{"head_dim": 64, "optimizer": "muon", "beta1": 0.93, "grad_clip": 0.5}
MLP neurons of a small language model. Each row is named by its layer, matrix (gate and up: input weights) and neuron, and shows model dimensions 0-159. Each number is 128 + 32 x the weight over its row's rms, rounded and kept within 0 to 255. Numbers have three digits each. A neuron's up and down rows have the sign that makes its largest values positive.
After each neuron's rows, "fires in" lists the words (lower case) most often at its 100 highest values on Wikipedia text that the model never trained on.

L2.gate228:091117137144111113091141189154057098075109149193093158130172170085140154116111194122107133185120112111113138126145146102145111135111133113106127128115085166152158153138173104072162144158100158161145088128128133125039145109039093101112121159156084116111095093133146139139151106097154113148052119117091083118070117116181127143150143132070122131166144174169084142135157183120128170161153180112107133115157173110134156046139126090150142177167091089085126137213086110128088124140161106
L2.up228:116098090090116149116188164105145124099155096160122090160127100077098076155124144085153127156172116108086139097190162127075120136163133180182100121149116112141109096148152131105153170044105108122168175152166084146123139126130115142153144160156114139147088109124168119114097144107155144143023095144143162084135170143192134069120163165173144141156113100148068147200143124098153211105109109104092111137103093101144097084092120182114152135121124139161067166138141103147073094112057127
fires in: "which", "northern", "historic", "historian"

L2.gate97:126139092084106182195142142134101235124096131157130170153097173133171156067201128105146111092158137154121106113168174070097110172123138125160151085095096074152098132159136150113121120144099167144098120110147087091141114098096069078088088136103092135121138138132076154104160179173125186149131090154138128124074164104110051127151119144137088126149124196173082104108085117130095139089160110151119119102134176045141193112099137139119119126105139153108158142183110090108150106137089132
L2.up97:115148117142159121178109193053080118121167129169141111112117087142157138132120112125140131082116128115129154153100116066137125131102192073131142123093170218091075105163119147099184109125129082141092092153075115134145100134117150128149130141067147098136103150122101110159202132079113114130129122145113121143065147138156156123193146093076132141170138108170110141164101141201104146110079158177114138055051139096162193140131112148121102169103095148127153134151137218130094130109102066
fires in: "john", "roy", "leroy", "royal", "also", "preceded"

L7.gate347:057103164134098101185070087096142109155188075116118104127187146128185144201144132135145200095111160132168142146128145111146194102163129100179116146102121115137112165140053092088114120148129112127135152120091099122069119119104134123138132093132133125161079088120143092130153075153242131166103197148108112132169129108136134160143144107097065068112104148140140105180106146129140142143199180086080098150119115128148142158136084109154075049113119123116126129108134096164115135111162146
L7.up347:172095143091109087150164154173116185139161116190107117144139122151161108153118143134093102178153101133086076139127082134176131119116169137095083079126166083169134088123144162154093155113135203148155175132075061127118109112148143174122116129205073145129095108113104117100118092221110115119110117128130172165124139084165174139091116169091093133127115107126080112142066092140188096145187137115091127160070100106131148133073150100161094104151067161131105142132158062189141115140119159
fires in: "series", "family", "civil", "silent", "similar", "this"

L4.gate141:090150183132099061085196143099117113153139150112111175140148100119111067147104090187109103130092112108140131138149141154117097074098136184152151120169090109113153092107116113129086096136097132123089157132144211109155090131127067133101131130114120132074167098087140168088124101100122161108117131105024141133165169150126118189159136087097103109192057168119138176160141161149122106165159182157103133075132145065124159146134148134143111138186150131120183074094137160169137173136138187
L4.up141:138189181147087147056161155157124121145114163179171169104095175176098106169124131106119103123102137103128101107123135069132114159124132216135115126094199104108077102113146096073144101119093126104085039122144131111135088121130088157146206138085147174182105139109119160118137094192064141162125136112126121078126147110136130153080106126084142124062096129120153161164125101107122126147177138134124052115172150137098160134143143129141092168132094139097176110119121208106185123110179150
fires in: "both", "votes", "stadium", "society", "institute", "notable"

L4.gate92:102043197177095120098153110111097106125111118133155130090148141162086162170085175163131131187142112177174142139103125083160125101110105161128150108156148049146212088100176108184162153163089146103129105100162138146153144087101125132158153114147160125140155153108130100084113127176137144149177165090135116134087119094151161209084121081103059161091184148136188148124101105130130145118125118153135137091090142138151117098151108099129147145135161116081091087100038147127126075089169123
L4.up92:145085154163074113127093141108128096102145129153107095117098178098106118176147118158183112165125173146073132117185034083163111140110095114068119155124120112058091140142107092130184129169161154096118187115121116158131126135158067152183148149111159091100142155137142152122100156146119059152088158142109140135101098083144088146175108097164102204155118065119120139125169094053147160188096141111140104125138211203121097115128163133090122123125137191138163158126117093141145143141145100
fires in: "took", "democratic", "eventually", "named", "senator", "civil"

L10.gate341:144094131165156083112133108117132082159184097104121150114084167116144107129144130095137202168097119109138103124078072123161161092157148117141148155090088164141149097196159177121138227149173194117165088125073096133144151025135083128104138094148104125087196146123105081100105125116107146113115130144140082125126095089127126124132078122211179175170173100140118125160159102154156188125112115133112107117157114070119128107112173116151125096090140171094122120174186156145149121095114104
L10.up341:118114165135150122172134139140131154164109126143150158161186116172108102151139161165184144094143098088130094166119111167130143106172110082110123112090119177095098140147178121114136071165128165144099106117065110106097150154185090112142121168131082080122101190094118114016071136151099150125140157153173174121074138132118110142141083156100162104109115087087132057143148106137144163117167131155110183144034149092063133118155116133124114191132097087055091167148170108163148114113146119
fires in: "who", "to", "him"

L12.gate10:113210149133121137143107138105142095142102152091093115106214128094087129086129127148099147092068091166125111024158142137133096134191105208113189096148131144123119156163196117102140097126184130101173109100116118125132107070098120122084127124143152148124147157169180163112117173121097117203095119126097099109147115130120101150155126066096157111119111137094088193120109133070153111110156163101122145156139189159126118047113117149167144090147163165136097170155141125137134056108165151
L12.up10:075115156202116181056128151060132086115155147135118137138069130154137054133105100104126164090146110142110111136137190095110116113110128134135113094195124092198121162135155141147144120165100188145159156079144138070151141071110117124124176095084149188140143169150111123120136122150072146139132135096183083144109134136101110210132142087102166128121125120124102148117180118096150100108097145143126177108088070144075118079069117097103166086151165156106127148148127173104170185140206129
fires in: "an", "any", "anti"

L4.gate109:113141136152174129100119089155169132172144114105099145125129105131146206120129130068139096100115143175159114057163109124130078135128130113127158121095140075195153132109140162074103147086085135148136152123139093112132082133137132123049145089131143175151137106152164107103118190159154169156153153178083107107126139139149166090191104163090132080166129121142180159129125111187154145107129076152086088115146144171109080166147087119199135054109109169162117090080141140146177099134022119
L4.up109:124096134180071085100159140134189146144155114162173131073153186108157172148112161127138092157176122165071152128039134160106107073106111162171115091126138093131180145094145088144084131097080169164072117129123039168154104180127158077132162066096142158086097117117151139094127114161102160107123137124139097172098131137133186124116109208104101127140157105095178133146132100142130143156145144110079092096179164115071131156138145103145161101163146158122137095102159090128079144084158161
fires in: "second", "secretary", "movement", "security", "subsequently", "career"

L2.gate234:061099105057071114087155200061133174115141127088111125071118082109074101097160128147138157099136123190112137082118102137179131139142109069206096172139090113107115123154104129161132148146120127151163118150170114117104211085133206174113218121168152091095137162125133089113080146131125041131141150110152124137153109138149101106141137145096161153091133095097083138118134144139152101122109131119136134157131173136142137101170159177124165110107108127105152132172133193139127170124094059
L2.up234:140166137112111101083163151103133141154095111140072109131078143132193124112204097103125091103149091174158072161148202120086136110126072100197062171117125106083145076142140160117146108121179086170081116135088137121108170137133157090098124098139162170206146144113157177099080140130126128163122118134051147179133143094132130132132095100099141177166102141075044175098153129085119136131129163126105130171133138141100105172124210142152058122115121105145132152107124167140170130118133098
fires in: "their", "its", "itself", "american", "the"

L2.gate31:079161160118146170162130141148180127125114152138125122126046093100104135111130148131106163132149205101141170105101170133115154116109094138166116078153111115143103137178095119164098123032101096160096115177095148164171094166119167129061152067115148130090150078147155117138146108134138108102102091092102119178171127157121144134156168102126100083089184160106126134141093137104177088157139179151132116187128167096137100101122112109132131167124132123148138127145079169072054081057165217
L2.up31:059134139151130066170185111157130123178071094152028155155121133113080158186116168160093141169128145092175111114146148095126155100180125131189145093103100080153191147160098168155082158119064092131171158104094115071104122131145082175121185124153153127149128140165124154120143153116126150137103101164133157144129146116106146104093062107222138106108087130135156090168106095147104110114146117105125200125097148145140152182156147126109137131143072139085148138077111077131126104106081116
fires in: "city", "century", "castle", "centuries", "aleksandr"

L5.gate49:118101124156107116093151142110088126096110171165156157110145127134143101159097153156175073093160198068118147041155157123171159129132045150083160116114159143177127141149130067128137149103131133139137087127165145134183109167098151130095118109088180167103139100131167126112072118074123114118104139169130094164098087134158139069156114110140136087139152202163140101096189121102161130146119142147147112120133116144042139109178154091073184081102104153152153130186130073062118118163076125
L5.up49:123161161095182097146075090090161087186117120115124160115195109133108108146110134142165096132135128165076131077100117161106030149162083124155096191171115139163138115131112156097144101079099180108139141120173114163149172129113149092096189150144247115105167122149127129108171160148106154142090188131166090126105097118143082101148106169074165131129098118155121147123109153123171059106122158111087202110129158109100120169124085117105166065146140177144139121119121095102107132158110107
fires in: "an", "maximinus", "another", "any"

L3.gate286:160116167197120128132155076058099146082119136101038125161064099123121133085053126094183148126174116073122112093128121135182163120137156172098182166152152098151108118126154079080171121123103117131088151108143140120088143112139140113152147111112153145161097129091142087167093126129203120128169115107110145107128122084118193118093120101200162164175160102105142099135074160155177090111185126128158147107180052124131150108060102182120138134118114096159162098112083150147129130120139167
L3.up286:148186094130146163155149117085143140107172158127094137199129141134139114087090156091075088128106072102176128127133131159129111142138117154197134116099140143107220134169119216117150080118108066143164177101134123078137106146094157143119171167128113122147148167105143076124128160141111192172127185148092137053152127126085093060146138145159139172103167102147132131106122153148137126119136092116136186133115093092176149088078154163133121116076070128097115118142174070159159125094051133
fires in: "golden", "gold", "celtic", "atlético", "given"

L4.gate8:129129203171107106068126113148114136107099116125109129157109099127166179079122143109130081076129126123085099165104210177138126112155126125107131153130113130093111099109146066158105064128131147144100184065096084144195066201134143135159174151106170122147131157119115130099160148157128124123133116072082134223109119079133115078181110110105214084155115173177167174147099196132109147144136112148132132122140138115099045116105130152129125089120118169095161138123097149093119146105150167
L4.up8:182100107204149120162139150138089141179128136142135137108201171130102052108071096124132156140139097155106144123109134098087159069124117062118148139126122179109069114166171066090124134124133170147112119120101117079163108101152058135156125135177140107073093146183106130059076132153121155138118123096138057108108106136134154077096137111154093108135175113159152115114072170180104167177099128103131135128118162117113107089126091146182077110210172097136123114194110132115142076107136122
fires in: "up", "end", "ended", "upon", "enough", "energy"

L2.gate393:093124132153076128108126142155148129083126131144045126122122086147108111162105081164137084082094162130120078185108112213132118157153113095176087224141163151137125131096171120142150153100142111125141145099081134131115174146190162127136173098139160156073110153127093123166091138145126182090083109144108195142142119081135157108114140099144152162139164132084101048114145109159161165067099093103148150123131129101083161048089142121139120095144105135152186123198123176167115100140172106
L2.up393:106111073185111159117131100146151107179150175159070108124141118152107149124082094157166117082119125129124065124103133151066123124143111138126124132107179146149060112143174158138104096164153150075180151065065109119163114093117099121121099231147134121151166112130106159132127111190111086156158220143169108147154115156115190089114104091128076105145114161141086096111149038111137125157154101107130161174173165117153170103099123132097126128176113141111179126104046141136125154155134119
fires in: "had", "were", "would", "to", "was", "could"

L8.gate248:139121127107149178140164140113068122116084215101080121160108091132149155174129113120120156111118094139116124155183122106115128136105162142132167192128132163173168165078154191151126087167160099094162164125124178116142047078116109129087140138072114059053124159186160172098137162126162085109090176154128161122126163172132082152110129178129160127156147165083091105098135120098118135152064139106150075108116132121091108087113097119152169098219131088127139134099109130116125183122115173
L8.up248:135108136113078063086137094121135126092150167107163142083125089090090111125145068167077102116099176140118114127117123124161149147202107172144143104072155120136121102149184136115172157129188139059140111117151142095125111099138103113147102090081117178139083170148078126142128115091145097159115173148130147133187124102133067108095094123173103162114119125059141069191174133122144064161206144132122177138127183099158143122152096101092182171199089146118126173128120163135087138111139074
fires in: "for", "former", "forces", "formation"

L12.gate191:188208170143181174095106140159187105156125184133075064118094143182143081056132114150136152102176102147115090132115102088072145097155121122118111121079155068160078151131119077149122153087123184103152135106156176138162124139085122128119133070118121157118153162116128153156097134135133137134079085117141191125183110117154139163124083131128130128115146184068085153156128109113097113174111135152073149079086123178069144067086145150089126131129120181149191174119114092103095134123122132
L12.up191:077158159135146139125083099076154139122105164116187163096137122089074034105173164130130205139113081121080171130094092096115147098129164114128124149143178145163088135144106123168109113080087130168141109104092162179133197101099138087088166135124095095155167201111152118128134184111132092189161133135100145077153094103177054203180143098111102188164132110080084104119167112100131098113143128141125103136131132130117143136098147124148090139115154112147157186125163157135160115099114183
fires in: "was", "were", "been"

L7.gate203:134137137196177029088133113100156086126094110146148079116169129100183077112122120180165130165057090141100066121140165184115156042073186083156130168159118144117152113083161080139117136174140089129128190120091125150129158116140150074130091124117149133136126092182096118130075166111106156085117113092104175135103130109114100121161152124139091147157109112115159163154090159164135162175146134115135139133111116070104202126131076133150069214135162136132110110149150131140158121131140119
L7.up203:139181155098091135116148119085115174101119134135116128152149105100113117082186080158146066145198127107098144128123114086085109156160059139138161177201056088160127115165150142128131076094120127161186108107116072132108104122140152103036077112086135106095195122121127152209149130186162111103122110161139174133147148152184159116058131104125106090088075118125143110123115148145117137130155178119115147138120169076088124121144206135113164117158115079131147155150196136104144106135114128
fires in: "not", "life", "total", "leroy", "notable", "looking"

L2.gate66:196128116144113093145170193077138162135127119152104141120119125096100137072099098126097065161106139115141092045093167096145140148126156129126156113138132087074160092102121126194161121110065105129106091106160133137160124107124092157136104161155177181116081115165192117101108167130103169165137103088164170100134130121086072167148111100185101074182118127119130162088111177066095147151175132137127125179162119195110175154082094172180182129105162180117156098093113130117138144125128168
L2.up66:150143122140158111121128142144172140074118139155089129082110128123132114065129082156137078122107160085133067115168134111080081095156091195099110171099105149084169125129140096155119097135088086163126167143096170088150114135119116107073108109171085121190164127181143117120140149127155110107136085150103098201111194096131130168176196103146169151083147151119091199100208107062067162205144188181107136104151136178168110135161117143095134135145104120113134157137096117141129142113111104
fires in: "city", "station", "studio", "community", "pennsylvania", "radio"

L3.gate435:131144112152176111126129139096113121164167121135092130137117089175069123145120128091101154077113117134118093043129133137155077156143100098158102119151095103132097138122190156083154118128101108115149158219189100132180132109105114123099170155069152128138136189118184173088106123146132168170129133100103060081105138134094124131224130121127146127121090118154105134120170116108132093144129165136078077088180178114066173130103180159112166079099156061152134211125156149174132149125114132
L3.up435:147126100135152092133121192147150128141125113123079168093138138131079135115075104143161066165162105166141126101158092119093187123127138141091114130205093117169096151116085091161069128121145152167122143127128111101151152099097166092176133109144117104125144133121078111160068141080124109116123097168092072152196129186046134150135155097157126052114150135149166130131093106159172135161103107077103117138131164090157143185114171099085107073148118154081148086217134136088146096209135116
fires in: "an", "any", "another", "announced"

L8.gate68:156132146122133139126080120112196081061111122098139107101142200149104153127088143088107125107159108105113142120135177105193146177070149188122095110103193131166154098139143146104118092154129154128183118101098038122110131143080129077193159121134202072110154208147139076103177122123147132179093121123165112123062124167186128135143128109099163157129155066119108151185114130159122141087088118127090156149119095093088175094093123112130125111148137138160137177138140126120152108192102094
L8.up68:177093121152148138104182173140089143095086132131109152107076132153108151168136079155120063104151145134165106152143089120098145096095129084150138130089154121156114146106160146117123120143108130155170093111121114071151115143202120164211104089159120062192183149180143116150142148116138138134160204168136135111074127143107166147116108148127121080106145111128117066132132153134169120105105148090218094168143121177141137107140103079134125044118068131175112095116128031165137145161121081
fires in: "in", "of", "forbes", "vietnam", "barbara", "pennsylvania"

L12.gate29:091180119120070099154136128081104115178047143135104146124147128059153183085194146127135130098058179134137126163154139142183136109129117088117152136135151160131104084150143125109051126078147120144127126131127104125080155156089160127093104136150152108129155045117153140091050148176146099164175122164125129146118077142105199114070097146165187117165106161160067153140182166138115142136161125153116168101141130144110108077108139147101142112074054110131150119189150141161135083158113147
L12.up29:086140117168148086137101124073102209124118194174130146064157134120052102103111138187136103088183155079110123115111157122142167098128142068168154170139186168122117106133110166089105163085071121140139113121145122092115145146121158126049090109137090099101136089102148122127110134110127136130150139129048102142149126132168104077161115074119169129125093088158156125127189164099126100145165127099176125181129219133096172181123134120119114184096191113096136110130112180081120095120146130
fires in: "or", "and", "original", "originally"

L12.gate427:133114102124202110189106161169106186056136159154124121180122138109149144156108102149174096129162147075162069055114080080184130116103146114155139131150065131109099145091135155166085158156198145124084139101114180141142066115134049150124136115105086076129104142140132141109147137143119139108155149186106144114129132101133179087094120146125113157118131082120094170089173136139148144148155117155102157079098185189139124088114126148174124083158108077091145099043080117143099093105114110
L12.up427:109144137113149160149124146139152030133149154164111128109153145135175110142109165098094105126144049122141143109107131196194143088094123179081109077192088202084156127163093128088125135126129094111151163096096125122134071159146162098109141129115161073142121130162154092156080127094162148085103220062121159147130124124065126153144155129072169120162114133137134104105146110064178143143146136153111132053132106162077128163085132151118094059171106165104125162120143138153138125105165159
fires in: "and", "the"

L3.gate16:110082097151167106161109099130096092164136095141134154139178058067169097151189105112063123142142103172113140148135162111186082123157166111180148125107118175195113150098105158129133105159123091124116077101085122138114128145177097168150123128128089148104071178121101113084116149139126169111163134081161166113169106126112126146133161183081167129119140058076158102093121133197109097172155139162073186114151105044142151121157120148133123137121051166121109106138104181153082104109090157
L3.up16:121131131207155154169117109065119149116147126137118117141105126140125154120067171189160147121101179049145190147103056134147146117106115127146153086138111114131054115140094097141147107081147157089111085135151149126112135155114176161144138126135097136168101106088142137151100189105092072137106200142173161151161118147125158153149101149161064137054139103150126147086127200128124182188102108194071112089145120140099109084195133181123165102150089113131157083100091152101126160149143121
fires in: "world", "league", "top", "shopping", "week"

L3.gate403:142118134082059115081140070112101174170054119132103129154151144113076117166179159145175121168101072119184176113106137093146166144135110174119141082172145141131184155113092119156128122143112110093118085115086125140104154129118146132136088147114118157112132139155119145175126081115100141127155189130106123080085180152078099124142209132080117177126085184090127139095146135110064150116083192177100191150134136107142134137196136128127089102108080130114167133140130166186140099077070078
L3.up403:132130126098127141178142120141146118134112133126135151102176193090091064195161105148148094153174054137137097084107117125138089186191157135116178059128083162107109108157145172095080121193149117095091109091131183134143135087102141075135088104168164157092123133122130103130126150106128062118183162108131095097153126133105135150165154059081150135142095178157165114105149138138126159101185158116114168122165076132140158103112072150168147125118103040118125156147136158115112135045170100
fires in: "both", "two", "paul", "staff", "music", "acting"

L5.gate34:087118151053150107104089118177128128135145131136137092113138102133139133097123154098130193123114144162095138064115107100129156148068131068115173064112116121142107073106152107128130075153143127079173127132130152141175120124119071201193143155192077165152129078113153115173099143123162126161136188108118179167124084137103146118113180123197085118137110109024163148132183153126156138069135091160149147100129148137125118158096141151175120191170161097165094140106161057131121138120114117
L5.up34:107132132115156174069095102147127146111099123201104062142157138134146097112169112156165150118106130168053170096139093144116169167160111100139144160158156125121107099164093095067126104167133144146096093092137124153204099192096113139149112157099160112053102098102120161136170142120150095112123121159147142162144119135093075061209061137144117151089120080124122142203159179156121077118136095131093130130145087172148152155074121099087120086149145114133094162150198135058146135141121105
fires in: "january", "division", "tournament"

L10.gate436:120197149163155121161140134089233144145072153054126176084162158161132199153051126149124116138123093135146107145164144110135177106119111164135118104117122164135085115083112137133076131145168073077162132124140138126150088143133129124119143127132123138160148131085140150083154170102082147155124163159103132118073108119146136121147133114095063114152109052145126159146176147115146099085147071154110139103177052118166163090145124152070132152175079129155130141079117146154051057113151155
L10.up436:128139135145208109093139211188133148242100108158116168132167173163146144158109110108127130132099092117092096170127124157095127117040138129166093091132123132152091103147140155066111155107099084198086168109140178113104201166113143107114173146119117144131144057096099108147141106141107119127115139126103129128139151178146129095114057119123148078123124128096122156107207064148096122125123128141055106145129079164112092189100114120146113137119157153101091126143111191103113153118092140
fires in: "and", "a", "or", "whilst"

L10.gate114:079110094124186120156149147085199197112148135125131087154059192100108124132120178219117124100113151158181132138109117169133103063123115119092181115128125053115096166127158144137137130108087113181113129135122132135108090142171110115137069104148113127207117097091146095107112087149195124105128082132113110044156162176143134061112089123097134115128119130120110159095127126133129090182171134174168171131074082130124150132100116151091168143166171151196103133155143126127137115139161081
L10.up114:111084075154173147091133108071182131165169095062113120090135108092091113119105135231166164126115171118117106129113127113107163190110086123153107181115165135125121134108158096091146111130154075114139096155150102125079161150154206110093142161155123067109152176088141088155141087099210141122139127161119149036152132158091145155101134156081112097153132108158132129090113087170146162102113092161200132112140146143111124119131116116133105083158110128200109140062151094135079132113142169
fires in: "football", "first", "footballer", "second", "last", "touchdowns"

L4.gate262:086157100109128213126132130184132153109106177164119128158158137120125119159128115148127168111118144057150146126116177168115128169183103166157060188156107126109086164137117103150133127138097121065105108096149113095075153123126108168147144117103150081162103096106154130092108076087107134147124150095119167075112168111138169106107114111121158149171139128145097193181167167094180178154105171069053134125141134109191067073142125141130111103125140145087102181138141149049084123069105170
L4.up262:109155135093091137093152118138174156116145090137177085117142146071178172151095088106115170162076109155138138114107168108156204155149144130142104131124167134140128117135173103084137165165128138105124137136126162094084152095131156115101106092091074147082138086141143127102052128170093190103172116136142209117147138135161159150098192097042142176068131105102094144098149172135163132155191106122121114115096145098133060054110134132173097153160123118143166172160099086131129101063166108
fires in: "some", "than", "either", "multiple", "those"

L12.gate283:091123087088111088139089180157119136085082140161154076130026096091183199143101146139080160149148171165163117150122088180127129119121152174157146111091102108074116104105092128156133077191080170090090086123095121120109046161150183119165140163143101145155128167125108116168154101159116138092162154100176097093169150165152113137098183146117104174153124060122092192148136148147106115164091119082168094141110142097118105118131175147112155147131118162132169084136136120114106175152132144
L12.up283:058193125143104113096114104202156109111081079130104066103125107164132152121141147116089092172125133108152162185150150132131155119046085170162166141172194124138140148110111141157135104102114108111188113174137106158193114128105124095146145143095100170163056134159052067120099093123120111104120147132120140145162117178181161133129138122123091155109145104168135118131107129128183107128078157090141130144197090131107109099118093135121105151062103152150183129149054157153125154092142207
fires in: "m", "cm", "km", "million", "minutes", "opened"

L3.gate258:139120182127132172169157109126164183121165071123102080101122144124150154092140123138121077104060099146137083073115150118164133100168149126110159078079157079136188139158135088107128098116157109098094126125064168178166087157153184117128133144131119136166099119153127116076092111127105161150134085134173092126183124146074094135095137139145162109166109161090127156159196136133065109154219152118115097093143120121133144066159202170152153167140071079075126117163140087145093108094167137
L3.up258:130109112120121097143116067148133126172101123134116105129097201102104130144123136172140077104091146148044173162109132157196100150174106126152084103110095189153094161193103097051185154164149124128127139122182064102087156148094162117148139146101123096103128110134174107110112082127165148096139180132175120149150068100142120166160124166141118130092107136117094115132165085105107130084156084116138189199118150160182122133178171143156148090135099094087133194138089063134152145099128082
fires in: "party", "state", "military", "public", "turn", "senate"

L8.gate206:095141119117142085140103151154135183123123121144143122110092137136091153081162078142113105127152156167180130129128037129105145143135136158188139069112144173184110122138089160198148147161109098060159104135107140122154153168153158102065163110094161190079174147112113110124111172130092223131150098124101120161118105125129104184104115113094067120129124130080068139124158174127161194108156103106108171060195108133140138141124100107055145130118129094085183156124057114118147122143124151
L8.up206:152083130133140096125073107135116111089145168066158139125150121134138114155139093113141121152157173127148140166178115123059106152094108119140163134115110138124081125136116163111140147179185133166094158101093070139132129183154194124183082168090159168149081095189213088108138125135145112088131134121129120170159126104145121120114126191142105097118117128104123187170162114167158116150143122063138145105127024051146156121101090141163174168093024143092121147123122126140142089087144094
fires in: "however", "number", "his", "while", "they", "he"

L10.gate94:126110176092125165120123165089097129177130125148180127055139141071131135106079170145094056108108154093135120070145119134191130096090153127198145154067154169118142114116109101151127115162116119095129142154095126199142156108158120181124134175141123177115115161081098060123101163117106170121153134107114046138159135095133150175091143186113119166176117118209143204157100139143096107136115076109080133139143061125124178102060137120144097128181104124121147119106137169114153170094141131
L10.up94:121130107151059119149063105085143058126214103119165130182162114165182060113142155184150139098140069107102126145107145104143112111134148151108086129141126154109134133129103141097147157163155207177172150111111165148144192110104154095107129122081190129125150194103125133104174072132127141117176168160151114094161077123099143104128094132101136124085197171130133102167092150160157153125066055104162156101134082110099140145120120101147096090155119099138142103122220161107118126119124104
fires in: "and", "a", "is", "most", "became", "becomes"

L2.gate77:074178094132150156194148125138127129075120116120121124119094065103120128150110158194063129200107052188167154071101097090100160160143103162095150176136170109119178160115138132106117142146116172112121116157103111164138121127146109109096114101130219169058129109141146106179155104109155163124157191122103173113148123138157157105070127138147140166142148128105103152121079113204102161136171125090123116108112110131121159069140087160041162121148145106134167126120083143132138070102088090
L2.up77:103111153103161107168164136126100126117084114163126118118141109123145112142126118164097194125035123099180135123088135141130089095150146120164109163081209141117086159115132109120124080127183085054054138058133120164073152106165150119153108130131151161151004143161052122089120099119110147119123135152120129138109157151137100110141161125090167187109149111125111127140141136176121119102130133147057144077094159170161103188126139142128105125157095130162137103189203121115157166118174133
fires in: "between", "written", "video", "except", "outside"

L10.gate177:132202109169186158071128104122111092178089185098152078137172112134098097128124113138079125094124106142148193100191188142127106121132115188164137087157106192145095160130104141134132147132093113111176051137134137143136051153132093128119136109083100073159155081110098104145125127141149163163158148100092163029154118093078085095157150130137141177149157147147135119112163125146147063134117149124108101070161141106167124127132183132094123116137095122136166139105191102184105142169162090
L10.up177:124101150139131117105088133146099107132162149110140069108082112102125183067105147067122108109170143094074134137163118154096156119131120144091142114079160121155152093090104150073163163145121117189057086079155139133080130149151106223135065177048126108138122117067121151123106155124112163097116186117174143085191149124125161081073135137122152107150123143074119145091161091133123143145105100154193151115096168155133118137148152084172212129180156122149169121137173084120086122145122131
fires in: "and", "for", "or", "former", "different"

L5.gate371:168156160169152141153107098140116124126165161143167126151138182219092108078138137130155092163149136105158102087122141164155082156092156092155104057086153110091155142164129203091141129191119064137105090121103163125182106143161119150106106109111130089113135140142110074131137132136083049214157095153138096126155138093089108165094114156073060189100125101149158144163082141147096156087091135095091140124139154109158093049157095134107127099106104099135134087163164148146126162108153128
L5.up371:121130159119109112103168109162119132141081152176150107126189120129143131102149139138116161108161111142118115126152067071144069161092143065108159170151150170194114130098100081124153113144167162153161132143122113125146148121117124084096132081168098150100068113114154163153208096159124159086147189120173141140203135158163097106074108143147145103162094123099058104085162081184121078109106133141100103137186119194113103132199158154087110085137149189124123129127063102153112070172105125
fires in: "born", "until", "produced", "take", "producer"

L4.gate274:112109143104117191061096079091163159171092139138149069107162098098128086147137113141135161077091154157169110086125138127154198113112171124174157100106116136045134145104175124093169132134174100065085125088168127115127144161116085097116072132109092157116104149152066112140146156117160126195158141131159125175105172095189101163131099090093142159101174134131104097105108120206129132152122109157104127130057100132112101108116124153150204096130111107134175180193153109134071156145116115
L4.up274:113135092207193109148183164186166151161167111151128134084107199144139139102116098094076141134176137082128124163141153151118103110145124138118092148157099170108074133159112130127095151123078159154166085124137174114126173189156131106125129100113141089126081151065079068139124143086118109129108076153139133099182107118132159132163127125183206134102127097168069075145089120139044096169125137143131121157143164108110135150091121143107101097094097123144155121134215208099164129128091146
fires in: "it", "reached"

L8.gate13:153105133095106065102159094061156172158080103131139146109123133172179104104093107068159175115209109144173138102179110126113115126078090156091107202176134126149151076154124124124169132174172079065160113107130105144083070159101109127153112139140124133170124101137128117130127062217122123171154126102137115111131128133126110093134178140140120094124155178117102117115109091132146123050179184146115099134099117189122135121074151131156120114083172100122124157116145076158052189136122118
L8.up13:120084086146148132133151128116129150191135117057088081107126154143187099120129142091159102145138092193127129142108098141071168078123125133177100146086114146141147202129089147154141154152122080159136180134097043153174100143119133129086100116073157081125107128177147070166126124072127109175050126155149134116091136112122120148164156161119175105126087156105136153129109125154124140106197080142049147114071111147184133118129125155189141051105190127086135146132145096077109109113153128
fires in: "this", "mother"

L3.gate29:127134127142157144121176161112148121138126113144106142096103133173157067126126144125110094157080186168141152146143156172126114149096134099158070158103126125124108122123185120094167123102178105159068137162132142160182154128174107112163084102136155155140164136125150141209119166079122146082170052066078119069108157170078163141136128141157106118173148086145133165076107102075081179046091167084132146081087091110169095100114120168118127123096116107123124065147151140186121071102108169
L3.up29:121085106140154103188148169106146080116189111123169095123084128121120090176132157113167089115146142112110135165101149160190132077138124138114096166181130151137078099099141161095174093114138080187035124142126085111093120102109160175187122182150127089118108143053121103130156117094138118114168088198121123099086140135131126142142151144087086113100123136136132100138147155126098175115157109168123134139117107076151134053176094137153103141121176067239144100053119112134142119159121128
fires in: "known", "him", "white", "himself"